{"hidden_size": 192, "norm_place": "pre", "norm_eps": 1e-05, "qk_norm": true, "lr_head": 0.00945, "warmup_steps": 0}
MLP neurons of a small language model. Each row is named by its layer, matrix (up: input weights) and neuron, and shows model dimensions 0-191. Each number is 500 + 40 x the weight over its row's rms, rounded and kept within 0 to 999. Numbers have three digits each.
After each neuron's rows, "fires in" lists the words (lower case) most often at its 100 highest values on Wikipedia text that the model never trained on.

L4.up302:478458491574489484423476513524481430454444497483472491487510505541545447496533585457549537482484548426483462534566481507543546489502481438494532477461482500546449554435520473507431498525497539573539531461527502476470500530545415506514552490470523514443580478432440490511460489542477502534525523500469422429525458576491547547532486453441541457503504435461510573497562528539511545522478471474468521546493534504469457551505492497467554471496512436490499479545481532464473475484466540541412494515563512500540584512581432474492457479498487508497601548430531533462505492503595504585
fires in: "on", "above"

L4.up111:476474502461486431518524560511483443472443522493467425518506507500461484471480502534550507560543532541513483530502450512619543529489518495464491515519516534471475546526529507448501471492543504441458476575580451449448517515550508508550530418485420486580535491431495518539457495488572506468514515557488570459524485498447535479513444491533483530454522461529460552482515505511464429548452496493503424487468491464435495493500479560535437516452519511487488461483540537548453511492517544505441542495516436529561523554531397439399518544547559460507552561521607489493462470518523551571
fires in: "on", "along", "at", "in", "to"

L5.up189:549508557528511429457486496531503454488464568530509541500520478438454531533501463466512502553502461489481454475403548555460510567526415543469542546439427479501539471442604520473479559507470483533485485480515554491526451520526508521475544553469501438453500487542551519520473453481498502428425500469498457560458487509479519493497465453519444518475430572530498543560552524544555475446495510545459433542486505530487448474521541552477567465524495500474427508491473535463559475475504515513489560534476477484555443632494443539514505428523501488424501490429546512527515458510517595483
fires in: "and", "their", "of", "his", "its", "star"

L5.up196:481547560422469577437535520480520472537495499531396511523513497487475473447521509465503499492401571557529532473484560473523503445499458485525429518501521479498480505381497509390478499516514481524539489414525557472496511487549496486521480519485490479458506503491544425542558500452572435496425454560463480518525507497495396551558460496517486504531508507525412547508550539516515532447532559510559444462504453539461481473533500455517555497538470459475521553482486588465546538518468521469425496521514560485522477544501558515487574469543457464480533515467529444514543490480538589479
fires in: "i", "this", "we", "told", "it"

L4.up480:538521403436490457519510515528530477492433502567514470518543499506493555540568474477506494479463532487504481569512450467512552543511517434431478499462500455504475573536462491543478484521525473494517524502520485521520465497516488485526563428530484474509512512571433466495496476466454488506502458443426484404525501481493528493478454488511552489534567502498495491575520485502564503520576441521487602541543516502495488524431392521454547546453465481524544502530439496505537510616445500499429495380525510579563609524519511485521481539520534450548437522564494511561469503476529458504
fires in: "by", "for", "until", "next"

L3.up267:446543503507515590485534501552456490572510503445463538525473443450465502503505530518500444455507499511529520532530475553546480420472522469590459573510492480497489600547457499475470473478504446518518466524454594453494456502528562540505467542531483488513514485490533556475469506495561544460468479424557500434436547489456542528511545475470509558488515557518512527497471545566451549538464487482511487546481495488532554601438574420480449554440468536499528505561459473497513577500427387562476477507484502492473485498505574555441504491530529575535517538461534492472477445504517543489
fires in: "singles", "t", "music", "singer", "singapore"

L6.up72:544431453499526479484552494564550537434450508550516560568421518450452413432533555507469506480519521499538497465461487588498597551533517471540498568499489487457516499512464410533515489555515467601463509467420516535477499500540554529499471462475438524526514554519528505462491420506549458554476462496409468390460494458441467484494513461513494528519522482495537476467443504460545502517474461440464472556457533450411504482471472532540480495555574467500566556515507472491499562531508558521486473544506474514542488497550433482514525521515470474429468508505507496509535469562480526446
fires in: "a", "and", "in", "their", "some", "other"

L3.up59:520550582512456552514508443473395568523466517540472514402461520513570546525447465479527434530514509519539478548604489559472486474524547548443548514515504482488519462500499565512470445579506519499548513462519522512473556496560489511510442517540447456595482471507525491509541526474455507429590526498501475536515517555499485505419538567511457470435541502486539489495447488492499579498430497545504514540480485535482461490480538473482524559467499545554562494473592467454538523616489458501489530468454526514566510490487506511442524491514500513463547488538573495502414537434525483520
fires in: "well", "included", "music", "also", "media"

L5.up733:496532550519490570454452451480533461532503541576564512541469590508493465522459477508540559567457546490536489507559510466524526482501458474503535525443552455456558450378555513497510435561479533503542458495485458496480488446481507501496508482545577467501481451453574486516541522439484488483478528521457436497566486474501554572554433467467464511494518532593467493552463482487506526464456504496482484522532401538572470494556498448399517521511522498424487508515581542505551462525492561440458541515497501469539456506516470512527504525530435508520513574588477573547517501464516524504
fires in: "i", "to", "we", "s", "you", "t"

L3.up405:471523526493472416539530439452514589470451469531540415463424501416490480478499465488549489466465413430466546502523496530467451497473497483554443570556513440519447457486528431473548449544524540481524561522512419483511515524578521545487452463515552464460453454524446522505534455512530471469472527514498511519457523483482525464482530513478478524492555515519537443514576494599471501506395514541541540472504421522412513445491526480474442489485522504560481567511541457507540485472496489504489413477555452532505507526517525559489571499466540464521479487460480536546438518542584507523
fires in: "he", "honorary", "investigation", "literary", "media"